Weights of a small transformer language model.
Size: 8 layers, width 512, 8 heads of 64, MLP 2048 tanh GELU, vocabulary 29218, 40.8M parameters.
Training: a variant of Adam for these matrices, 528M tokens.
MLP neurons of a small language model. Each row is named by its layer, matrix (up: input weights) and neuron, and shows model dimensions 341-511. Each number is 128 + 24 x the weight over its row's rms, rounded and kept within 0 to 255. Numbers have three digits each.
A block is one neuron, or neurons of one layer that tend to fire together. After each block is what it responds to, as a language model described it from the Wikipedia text at the highest values.

L4.up900:082152142172147138117163050127126109127136123108161101126125140179070153148083160159133162132144132137117134153162078123158162160109095103152118127156143157090116110164122113143140149154072136097142123134102137135094157150115123108143137091102130159146158139129144117117110111099100142177202108115156100116116113151144129156143163114108090118163083123094119152106119123118124094091130142120068142176111146150127123116130127117117109148091111114151110132137128108115110175156132124129115110134143138136082143140122
L4.up1204:071114125158148128093102131129155155171125135125141121121107150121143074102093144124125135166100106098133168130153116159102140147116081133124142124125111179125141157113122105132083155136073139100124124171127121151088161143139137142113111121142081129134170142143156133124162160141125141174136130128140140128143176167124141153127136149117129120163123136118055116100126128117101105153147138133095101158158097138100108159123172150097135152089133141119110118120125110097094123126138135113168157112129136084114124122120
L4.up1361:142142167157121129143133102136120142112140142134171139135112134146130128131111112101102143133131121132138154174135095165170124138137119143149129121180168152170103110127141130149127153152103118136128121147106088142104126180126119109144098096127118107128166145097157119089142141107089117140151111094176158102100087160147103110129139141154115119177131154118107103091108120112132111122137121115098105131117156143139150148171129148174120128127127124182133181142108139130114149136151132113094079135141136153109065118118
L4.up1744:118163115153139098116093130129150148156127163128138155122097153151103097136108111124111136127104095133157169194136131165154148158132115142133123126158173120122130076125146099129138182127073090077116077120101093138090160173118130138145159131144131119109145156142160171145127133154087108148152089109166161135113113122118130167133154124098121115180120113121133140141155125134146136160120110130077113134137131118154108134159125137145127124105124131164132139132130124118112159154134137120128137112185170155114089129104
Responds to: Line breaks ending rows, pipe separators and digits inside pipe-delimited tables of sports stats, election results and climate data.

L5.up520:100130172141113161066100091187152201172143117138140133126103133119137111130106114156137121098130118146112146167141115149120144144117164128141098134126133127134125169134126122081178146114119096128129096113140112144096163133152119145128162055127152167147152166156145113081131110163138109147179108142123155095109112139115123153121118109151133142125127171093075135130151125129145156131128110130088121092137132099167165127126127144110135153095145122167123106167181123100151149106102128151095092071134129147106099125107
L5.up1941:120135117146139084111079093161152145145106114120093166119167112130146123130131147174139120152170085125139098138069160167153149173136184156162156122102148166164126154141127088161137123137138127126132106108119086103096129123082118157140160118102131127128143107113121166165152083141153127100169111150088149131106159091137102140108117180109144112086106149085122148145152100100184077131106089144128117108166150140160112118145103155104117157106129138199158139141140091161138130110101137136122121151117155153106112120141
Responds to: Digits and comma separators inside multi-digit numbers, such as populations, vote totals, coordinates and statistics, e.g. 30,662, 25°16′45″, 499,568.

L4.up101:116118114177158138117110064115132132174126073129106093166097117122132108116098146131123103103093125145132141169099156149155122156159151136114176127167150146087167128126126100127126103148150080160104108160101132149133128176128122133171129106138130107105108121155158111087110121169124143129131100136103150118093108150104103139165091142166106109147080145115124141159165103084130143117111150163128152121154142157167166106168130154141120141110138123168146111136120112133116155134111162127126122117090141149184119121109
L4.up436:121170110153126083144104103136086140081104088118124158123141132090144119104122115110131118162141118170118132139086149121114091124117157131119104088171096110159123125151157135150144115146119068121128157146088141143094088079115151137146137076095124161122100135119119146113149157106107116127153102129134140127107082114140086118124139128114141110134120134109133122173141129145147174121151140130137117108150072096166145104090102121105128135159096152172114143149125126128097135150095135109092119160133136160169099112133
L4.up798:141110162129126112078113123121134073131144118125095153201125133137146111163127118112151139124149101128147114116102167141124117121119118137138103121128153151132178121131145092154097136107145110110128172125088119112160134130114107136148147130127062088141125144146171119123171118150128137125146138139111114157152105110133168126122096149179112166152086125081088153115136061129116164125127165079146134118133140143165115113118153152155093139100118098134151096122128148106145137073136143100147126124121115085144126095078
L4.up2010:153094134145115136134156137099151131127148127136094184143116111126097115141105123143113147120157112161116110138116148141144107122152132131128127151188103140092102132135143090104126162147137100142082128120080122127108132128190077113152132141154081105082136124151115141124150155139156141143191147115094119106104073111081155118121114123120121119148137100101112130117132109112121137089111112118151103136179130123176164151101119129143114112095121081139115111129091132148110159084139147120149102145106128142144103133127
Responds to: The first digit (1 or 2) of a four-digit year, often after a month, in, or a table cell, e.g. 1993, 2020, 2004.

L5.up321:134129135133114124162091106185089117165122120097121103128169104142142132129140143109094150078126119097114130131124136148142179094117109160108128127118152181139127084124137113155084126135118117136152150119116089149088097171114076128157117080105149072130155143142131145095098125134122146127174120091127144087111125165132065125147090141152118079135134164102081095141073112152154135117106163148136124103101088135126127107146113123121127155095163140140109160124157099127117105114125136142136131121143095097103146095096
L5.up1306:106134180138148121135157097136148176102130131137121117142104152109096101144138121123129170117115136142115124112167127147122159113124091075140139136104143131133149140148100119127151152110108145131121166140094128141120150090102156117126132085109162140160095161159158080082140135109115153110121107058104139135139107161124114110129127108162091124144176127111103128120113115126139123159105120131135127114112151134142126132124125125111093128127122127132150116125141104115112135139110119125127134083116150112108124161141
Responds to: The closing piece of a person's surname, or the last digit of a number in a table cell, just before punctuation or a table bar, e.g. Dumér-il, Leg-ros, Fraser, 43,00-0.

L4.up639:138122159125131121137134119103094110168133077144119140123137164164149133142096095140123150115151123128153091113089104136141153157116140137155129101116136112144105133194139125143123146111131055105133153099117136118214187117107091102106130132148108133115165146141122068102094126118152184130122119132068171100167141156118110146161095113144126140108132118104142109140132094156121165131150105101138148171113105130149102108100126152102146143136106127152070137136119134150119140154134091113146066147092102126136146131067
L4.up891:135106150137138149140131147139084163177162132101146169143116082143091136119121173104112131159156155094130123135135122131160103090122090153159142137155143133132109143130130118108078137212125108148093087156101110102152180104154120088138132126110130092123120127163167115141089062115121146140119114109123154111136108120132107107149122094109094105140135125120134123119136127135111160110133111103067134128105126137114139117121157145121126124151091089135098144128140076090071134132150153123107123139070136125101127140132
L4.up1265:101106157110137147110136122105164135138197142094156094138088125160125110195130125099126129143131119104162137119133099167115068158162127135194147102105125110153174153159095104120109119161130103134093105087116106137157157140115109087149126130127126114122110110128131156134083102125114184124107175123068156134130111168090132123139131135120137112113116156117154119114120118135156134149148165120130176113116107132135119146109136138071166134120141109180109134137145095174146141157081136113156111115089126108131098106113
L4.up1277:111146134141151101143102084197106139125122133111141139137131112149125093159133124142104125142174083118143111149072158138122125098124153121100142117132142137129115133147072150106135153184121098106149124138107121113135159134115119156137128134098103125106118116121132141107142156128127143116132121119117128139091100128115140116107153139108090121182124158080116081141121134100145123120123163129139136104104128163130109109135150139128144127136160073184175107124122134092127142110101174128120124119139163160152113101104
Responds to: Final word pieces of personal surnames, sometimes whole surnames, in names in lists and prose, such as Er-stad, Fitz-patrick, Conn-ell.

L3.up159:116130134145152120118106066118143087113143128133159116120096075179131151148121158106099168143157100142099112157128136123149126143095149103105120108183164131118130135126115100141149123126096142112119114133097140114109220129140136096163137091140123144097167167152098137150159099116127142148149106116074123161110113118116114126098120168128086155150120121139134139140109111136152149109138110121162112141161103149153101116112149130134139145138101136153091094106068085136123122117140100121180132141110139116127128104105
L3.up162:141182156161134130138131080113124136152108132126169120138087154150134113183086148101126148133127125102127134171120096169144150135153128125123130149134135162153101133161145133148130167154070119138133075118087104127111176151146128082160139067100160175125177144149129121111115148134036128172152113128117129119124117135136133097170124166105092120166127138129125112122100101133132131120115138106108131118105161172149118107138134139132148153082157106139121159139119132137110086164136122129133148142146175120147101130128
L3.up344:126116135137152140076122116141136127114149145100141133134165149174118100124096121173125103082120082090133154186147125163159132152139108164116106135164143181151114113115127120113174135146128099086171095144104123142105137174143138144123082135149143115142184104124153121105113118151111140144116134128138093075142116128119148136128144159149092162182090149131111106159117116109127133087124124112095121199114147114177139111119125165121101125080147100142111120137127108099125123171131100148123097105163150129125115146112
L3.up1295:132111098135173143111102128142110104148179167134114143081103114151121110140119088133098160127144096133111152119143166144131171134109136138111123136127122150095120155162121124136153133145112136130110122126114149104130228105126105069155146139115114143123102152130118168115140102119081154158098146130132109187128079098122181120144115165115085111158120127104158137105109091139157156155088137153128106152152150137144105139117167132126087104110121116118127114125106105168185118133125124143151128142175138139086132161119
L3.up1606:134135128150157152109159110129128133118144144136178138141120154141135113121091126124121143124129118096134152164112121163169138105106132135112136142152137107130118138172127124121127160147114140146117111159084116089095164134142109081171165099118151159091148157152123153134159107145051112139143118102178115114114122123098132115112122144132104150155080115151114146108098112105188129067138144129095162129093122131155156124113133134129142119087114120125152158151110114153153101152105109142134084145109160124131138107148
L3.up1607:093081106153153101125121099132161093138138123130145094113160154156153105161120121166105146179111164102108106155126131157126148090137119132138105138175135144126129123134115109119136129102107125118096086129090136142133183132103116114170111110143130106114165132133163150131188123142136096112132140164103128165168110123158115080127123115098088141111113155128116160142117121169177176099147101106161074123172086138107101126109114135110088140176082105143129138158106111174149142161115159147164178127116141103131110085125
L3.up1801:092123122149157142109133118139139143134143077152174148113163126163121095125111137108119149110110124141106177124139150156138167140130144126181101119151147153105130137127124100141129162152099084132111126157096129129081145145137112079152165102100111108155157164139127100141125111128077150128115097103137120132121112117136163135135101139140084113172106141112161130141166146116103113060120119119097119141155159122155169105136129137100097115083122118130148157125115131097148144118145116113132104116117140113128118182103
L3.up1883:110198158160121143123135091099091133126157157159138135202114132142107115159073106090163167116104130106142138130143084153135157135129103141115130140168129163142116120151155137123140144152071113129127093107105129132140146159151116117177106078115139140109152138138114135116146120127098155148170098112138101080127095114127096101125113180111089140184099098127076126123107127126151120051122125106094157151119125151167172106120122125152151122087134098161132151109140102113107128172098138110122131162149134130116069128143
Responds to: Pipe and semicolon separators, or spaces, between cells in Wikipedia data tables and stat lists, mostly after numbers, e.g. "| 19 |", "BIR; NSV".

L3.up129:091138174135115138155089155116106119106124117185088141148114126163120095120142133121131168183152139163157072119089139152089124107138109087109126122111169145109122161133102129120128118163137112141128126128144100152119163149110148131114120112132128137081140146135108135109104132141162139154146121120154144128076121126136105123139126105120120097133159130124085082106103093102066136159091132123163112126111113136143141135133121130089129168170092106152130110125123099101115098108097133152100099125143128131167124096136
L3.up1001:143105160150090103104133147125121097146135124130087175138122119147155091150091149142123156118133140166158124140076150130127143120130121154104157137155128153144144100182072141155117090102148124124148127106131161144096148154107105110132123126105130115134132143100202117141147109135122126089157091103154154101107092096118122131183087155121119124106106153137166086054140135145126125137125119119120092153131137124145108129156158116112131140090106132111129124145094122134124121126096121145061122101153144148151144099131
L3.up1041:160114117145185133150110103135131136137081119119099095147137144090123113170139140160150167117150091166150105146111119110159134148111159183135105116168164193132152117150123101141139101144100120128107117144082132123135124134133113116126124113073136175135128124135146201121127125131165099184114120110117159123130186120104137118148116107118119082105124106060089126135148124103118127145146161158150103137141082135115093140170174159107077156138120120121104155104100103117125122141095151121137147168116159130137113149128
L3.up1223:150095117161140142164137112170111136118130124131141105156159122143164101126139145121157193121105133104110107157113140118174109171113141127123116081142146139132183104167159122160106164122128105125151126118132075139068146122131136089132132103114109114134120107161172129142152151102181128156154129109136146138167105136089104103102101104126139126101172126150102142130138114142161082125090153151127125118081077141131091152149140127117084111122134113136147127123114061138150126177127124145119137146136140145163113146127
L3.up1224:162124115132125179153112127159099133148094141130125106115114147134105104151091139143159150128142128138102135124093135135115118120125108139112153158136143165113130114171133148097124050175113094145118126126118137150156110173096100128121172077121123096103143139097133158143087097124148127135175126137144142113108144145118117140153105167099095139126165119104111125115143058148109052158124134133133129116150112125136136149134099124126139149094101125135106130188149133100123140143099090142114163153084125122120140147153
L3.up1232:113088135125148133105139136124114160177126133119123139089088129163136142121084150152067105089167108178150155177128163139156140161156135141122113109212099162158112123111132130136139138151141124105159136085113141190114111120135091080146109085077119152119154103105166145115136154103146139106173164136115154170151155138115104140171090112112159119083104137103115106106140087096137093133148156122157098153165106136192109132096122133177105128136135102133130148129113123137108130097097141142099116143104166140136102133119
L3.up1507:120113126143125168137154142161140141142137123136111107127099114113101142106144113107144150159156106112166143156116141154105139098114141143142093127118199130149145146096107112096115129153124149142134117123112131109100169130145110127093173118140133157164173105104124139109121067124121117130140125146142117109166120129116122151097083122087136097152146113089122117123138131123192080109138143129120156085142111152165111149121139145152121131129048104103110124131130102070143099101138144118114157121134156099107113157113
L3.up1519:184146101129133144170087147151158156166131124117083120147102164186156097114102170148129163089125108150143124161111155135142107133142132168120074121111158156130077137130127091124154089131096147130115071106123118153166131164099125092138099106124149086133138126126122122121103117173148129131140129132121144101097115148104081113122120135075091110139105141121106103109179130095072101166121121161116137125137114122133152119085151144144142147086129121115112142121140097147138099109105148144112161080138124137104158127124
Responds to: Digits after a decimal point or comma ending a numeric value, usually in sports or election tables: 1:17.97, 75.21 m, 0.27.

L5.up978:070128152165154100179123123150170134145108149167118078115090110123131127159155127124149133124132145167104145127089120169147125136163135119096153095152081125134136097159107141135122124150155104104134146154100132118103161061152097125150141095118099139102096183086178127188153109151119142099114095129105108150128143106130116136134119129099133145126138165137108143121109138107113094084112163117147121097156146148137132094073174154114154102138137117140116106136125115148119118138131159081118083124118157097147101147166
L5.up1615:129135173159130129115142134136119074139121130127140102124138101162170110132129077153092117133120130166146116159135165098119113118170076114138122101168133124125107151143133108131104129151116172134067133142101097106122121145104147095157137146145122125121113122151133157134135146159108150129105159131119120145129040139143130145128114105099084127121102125069103124125171154102112134096143135118127119157125124104108172149112118119137146118165075103150160096169155110113098115117119110146133055096144148143160143119136
Responds to: The initial "1" of a four-digit 1900s year in tables, lists and dated prose, as in 1999, 1987, March 1972.

L3.up245:110120117126182160108117126163124134122124116120110109115129145126116096085093114113164142116144111146156117157139105121151111143101159137174102149151093140140146120104207104172111127137112148126155138142123135106101102143143148142138092117155120121105144174135144160120152101136124125163140116101133117090177125125119128162128111143121092131119100118103138088172173098150083134103125145209135124108112152107169095129127153156120109121117086120166128137125088139148153192132108112083120105095087112158145098161109
L3.up310:083104135114111142176152116158131107143141138120135170117156167091127107079125081120136136085124094155141104150130119136106117122112120120128139123167154144115172138102157148138114111119152179133154144115108067085138091106154119129145142122142128132140135124143131165089108119180149155119135137072105136111153030145100149153114113125137116155128123104137151125140128129126132124114138115152168170141137116092143129153199148128143125105113124131121137122167111121156143154141115103099106111099122120139114124114125
L3.up316:097128143126112121098100104150105137111129133131147117093143161104113104103131072112119160142128133127105142131129145134139099140074134116149104112137163105153143101126145133117134114132143118130145126136149114063150130134096110105158101145073143135128136147137080144113098146155137161141123125143109115145137135111128128130121096121142163174183093137163135135166116093091099176108152148139122135101158086133086110130151132126156158145120116120162155088161110159148141141128111121083148112088143118144116166126115
L3.up822:130104109138121176126146143116150139138125143135115111131076155120112087143119161141147140118133131133118097144077125130146141089135159129128098123137132130109107097148142105145099104140126093127131145145113097116154114101150073166140144123150162100120101153143144112125167109147125115073131082120146114121150098124136125137153103116106120113108136133135116119147077105169107095135151095093140171129138126093122111117149105131140155132138119098135087157155109120167146117173138137105141081128137124126129127088144
L3.up852:114122085141161107144105158130133145120126146110133177099137109161070082119104169116129110109143111121138117118167075120121119170175143125128107119110138103145118136146150117133115154123178112107140104142098102070141135103111130124154106115161128116152136139164123075118135109147155144141111127136100151110100125128116091140133136080130114112130135169132132151146150127148115158140108107121157109117121152134133129125133123127095117131114160128128144121196132162137158118126126122110129106125167122150100095139079
L3.up1287:095144112144134126127074095141063104147142117117119165122146147142128112100142073120085164114160066134102154138141159123178139182165110090132163107162089172148166131115154113167147136135164133102101126139110107100123154166144116153146134129086136124118082087151161199099137133138106175171118140119144110137126180127130144138137105124109144151117094142111121112116127130123115138106166096139123112096139124139116146111130115127123075163102126119131116089154091167090162141112154136122100113137121126080117113108082
L3.up1543:133162095166135105114136125109147111137145128156074139113142164155184134121088075163092118065132127116100130150165142138137088102179129141160126066117125143169118166134126136153152086138137117145095109128126105091135141102089107132149135114116134107130103122126118147154132116133152156092127122107126115089110128140094105172122110088096126129119132139119106130152162091087136142100135140133154147121173090118114166127076170155161104142128120110114137146153126157134169146134141108087161126095111132115149130131080
L3.up1736:114157145157147162102093073120159141141161111162131099143121114146148115099140142132144105129099114102157147117137095163081158090115156176123109124134075143142178118136148122155149158201159113125067142136110139108111155116142124125142123135114122141122202153150119122154179103096112149123101086116155175138160128130148114130122096134080143107116124107145102121135138138089150130128168175157097137103139097084153139155129121154107146139137135124134126150164124139134171155074149144077153125129103130086088123115129
Responds to: Function words that open a number or affiliation phrase, mostly over or about before figures (over 10 million copies, almost 100%), or at naming an employer (Taylor at AllMusic).

L5.up1379:122102153129099114092133098135135135166107085119105164098143099153171153101118139146091112092140107167137135153093112166126114120117160086168119161171127170198138080136131115140160064129126141115100120129125115095105115122117100158128153111088112094094122115119150137145126107127093201126122125111120134097107104133122107134130108176127128095155131148125090135143153135106150102136132096133108133138157118132139170119154141169185145150106148100146107104134153144132114188095076097076123142091111115107119118105131
L5.up1421:091140108137163127140069102091151141118155103127144120100105122139165115121116123112144108194113111133166096143126135135165128150097131099147099147120123113116104081132160131128112128096119116120149118161098112078115134095078097157137135138172125141102114105153128133148141120143089173139077125126109126129113142168137134178141115134137156126100132176115142150158141166143166103139137158108133111089118102125147142113144121154178175163126135136172143117140119139166149159177163119127146157147124100116116109117107
Responds to: Words placed right before a number, such as chart positions, ages, dates, amounts and counts: at number 26, at age 78, on December 6, approximately 53,000.

L4.up128:108132138133155144128125106102145169129149117141131142102112170109128130116097127135120155114140112110171156146122090145128101115091138089145112127122122136133169143141177138121134111081104130077119140118100130117130112105127116159124172129088164139101130183146127095155149110099104147124126107098109177103108148179097132189113136101129118154111110141131095115152109115098128146095111127162119115112123107096151138141143119165147135156120149121171128074182128142147127152139164147094125095080178143112124178092104
L4.up913:111083112155105146131098114117066130106111127191101137110132146137132128111128136113090130149121131123126117138103096156137131130080104125105098163146118100151106151153107127151127108160137129113092112099126084064166201145189109120121148152126115107160125130124125126156152118116124162138104127132095148155106100167158136116120089097120097138143142121098119109154104136107156040134134068167121110158113128117142119167141102147125153151105154111148111139131167157130157125108129126092108118154102134104132105137133
L4.up1253:127143118138136097144116116141129123100113081181161179115121087123105116101118078124082139115108082135137146155148079128136079131113139130154103153182093092209127132104146156140126134089120120125196096131113095078141112129123132133110143116142096134146090125127132127126153114111128149155101123109182122103085143121106141143133149094122134130102137127095176115108110165128136098094109160149139137096123136110108098136146163146154125111124134140151157123162062150144169171141110123105116128115108120124145154106079
L4.up1682:126131132125155107156136112138123129137127109171075146131154135190077116145126172111145139133112111154143113131105104144088121131092094116141119130209173115144165130150180129144149132143165094124143158079125149101117154116121125169117142144123130148123129153131134133116134099116106129116114120114125150115101150168140105098130115087107162132113112098110117093137163119108161106085141102125121110100123121112083117106105134164115128131150135090162126138172092178149129112165116119119143091133124134148146160118163
Responds to: The preposition "at" and similar words that introduce a location, time, value or amount, as in closed at the end, weighing in at, more than.

L3.up578:159122163145110133147145108186164126153119084127109190153197105135112096114143131130160165118187125139161082156114162136137106110156155109132138067139127092109148119125140143137110164143130083125125105105104124131125109098171139155189134098118101135115125123118120138102148163120112151120166112127136148118117086135129111128131138138112144152089134117143115101152109129096151124156119078152080154136122091125139128128155112110107156114157143115148137097142152105092080156130123118118100151112150115123118118110124
L3.up690:125150111121114148120149102127090143159105153106111119183145135129124063070118126101154106132130116149119128128093137116124125136127147104143127129147159138167154111134136137081173116140120170153125122131123141079150159167088130124118119131151158099131121075139121150121101118190133161115154156109113126113152104109104099126136101129149135136150123164122156126114113132113097122126146115096148158145126121105088152095111141154154148126102138130148135136152107115097134196141146156136096105114103105101102133128125
L3.up832:105124153117159148120118107143170116159132142114115112124156127114139125140140124151126119135178127168140148154153116152151135104157130116140099133150135131132076150150146130124143143148129119141110110086096143117151140133157120147158117114083202095106132167117139114111151170122127114159170105084130131132129064175127111133147145116096175103085147158130129103148124135141151138150135145106112136133148154098141097100168107155138125142107092134118144156116152115097130152120122186134117127151094172110108144141114
L3.up887:113132161135138144133130087117148121174144123161147107177166134133116122133124110110175108144100091130132134142106109120155118107114179108121150122184110105103131125156146147113150134159073102093113109132140146093111138131110158100151126143118183141115147113146116187107125152161135153168187162107130132076134118170123167152128124142104148128144108108114084122142105110072134140118130137162127135084127125124130128147177132176107132109113131101135126161143086097132156123141092165140138093076164195166130092112113
L3.up1648:127113108147148130157140083161119142082138071108121145174181144091133125129120138122145145118067116119133139119102109126157113136091126063107127151148134110137100124141162129132090107153099076125183165151128138137124126169174130102134077094158127143115108130157192123122166150194099120121153095129114131162109068133136127093148139091149126160128114127099144113139137099120141112128118113154108124093100134143156132144175085125151175145142125124137149160125144173137154113165166117067105122134149153151135136126125
L3.up1890:140136171134147160133121136072134154136129085111103155120171109123076120133080136113140144142143134161153148142151107121131090116148112110104109165141146127158101141111126106123105164162119129117095109128108139097109131110138158123129132122141098128119135137137166151101127136128102135184122137136102124158182134145073132116149126147076112091143122149115100122145121111105133094152104131132169161136111113164164102121103118161120153128093126118155094130123189130114111153113132138156130148134093126118151100119125
L3.up1919:105123133152155156126138137096124134170162094133107057151159157140122096165136131107138124116172077144152125113085111123143122165155109122161143126183102151158127175208080113133151119119111130125109133126132152134115157110133135125130111142139132123114138123129157146086157156150148143160153092088142127123149142176076119077143108140111125109122142121137130143149104142140119148126104126167094176138124133098122123140146135210103132119138133112101114124152137135164162122125150151115122155095050129081107120103132
L3.up2038:137176143104161149175100122112144178140134126111121096202174121125147102115115144123086139090114137112142182128133100144132087121144093110089097151147119109127130111156116129149160154114137091121099125138123147128153169157127089160141127143090134095134157140144191156104142134087096156169136148092091155137143124190073102117106145102108140131119105157157106128148123076127154144178106107131125144158108149140129086129172114156112138137153146110120144122144113139107141141115137160122118155117114149094126104095097
Responds to: Final word pieces that complete multi-token proper names of places, people, teams or venues, often before a comma or pipe, e.g. Crow-ley, Horns-by, Olm-sted.

L4.up1113:136134138151119121174089141089094153152162144125092109115119091154127102147148109129137145178161111139132143148146137142156148118101149181124083115107101103147065126135166107130134119136080094121119150139141112138121136120116100102174141117149147103138143162110109109086086084113121143137127139110091155137135136139125113146125130122133128123111120129121100091144173141118148082145159082128124110120127133138154115140128130135116105127103139100134144138158112135136125151128148119107071151106133117165159117117137
L4.up1243:164115111143139165165164111132138106116136151108139125142143112145171097139142104122123193126149118188110108158165160140117099104127149130118157077129154137149117125166082141074121124143109110163095159095178138136095151144125147159113127128113117113136132127141163142118125111120113129104173081085119121138134092158111099086082078112118093131104139105130109123098122099164149101134131073106121142141108125123136103122138143165124128142176132116129147133115165121103151157092145143116092144104123150103107137134124
L4.up1310:165168118173129139119164113104116132109166135150125112106145146098145134130140130173138151114150127118169085163116169139145138100109160166110131142110140133136095121157123145147121164106134136135117147107094124148121132111180152152109132120132151147133143103132126125171126140103116136126155112072141102120158110109139149089122122157093129104077121124141129098152139111124150144147097116120127139109095131113141107150105127128126134143082130122088083109152110136124106148161088139105061149123128150111132151139141
L4.up1462:069091095124156136128174130138107171158105101096124116120160125146127141109140155111147142162118103169140133151100113169131116159098128166169114083137152165150155125161143112152089103112135090119185110089120133113092115144122103202108148084104142149097186102117135131167106119137156096118138141136137119106145125119098097125115110120123146131121133121069140113168132121133164108116134150139137114123083138109148098115124146162114098174123105094140152112121127107108154145134135132105093105128145155144118141139129
Responds to: Digits in the middle or end of multi-digit numbers in data tables and stat lists, e.g. 134,203, 72.59, 2,110, plus the following cell separator.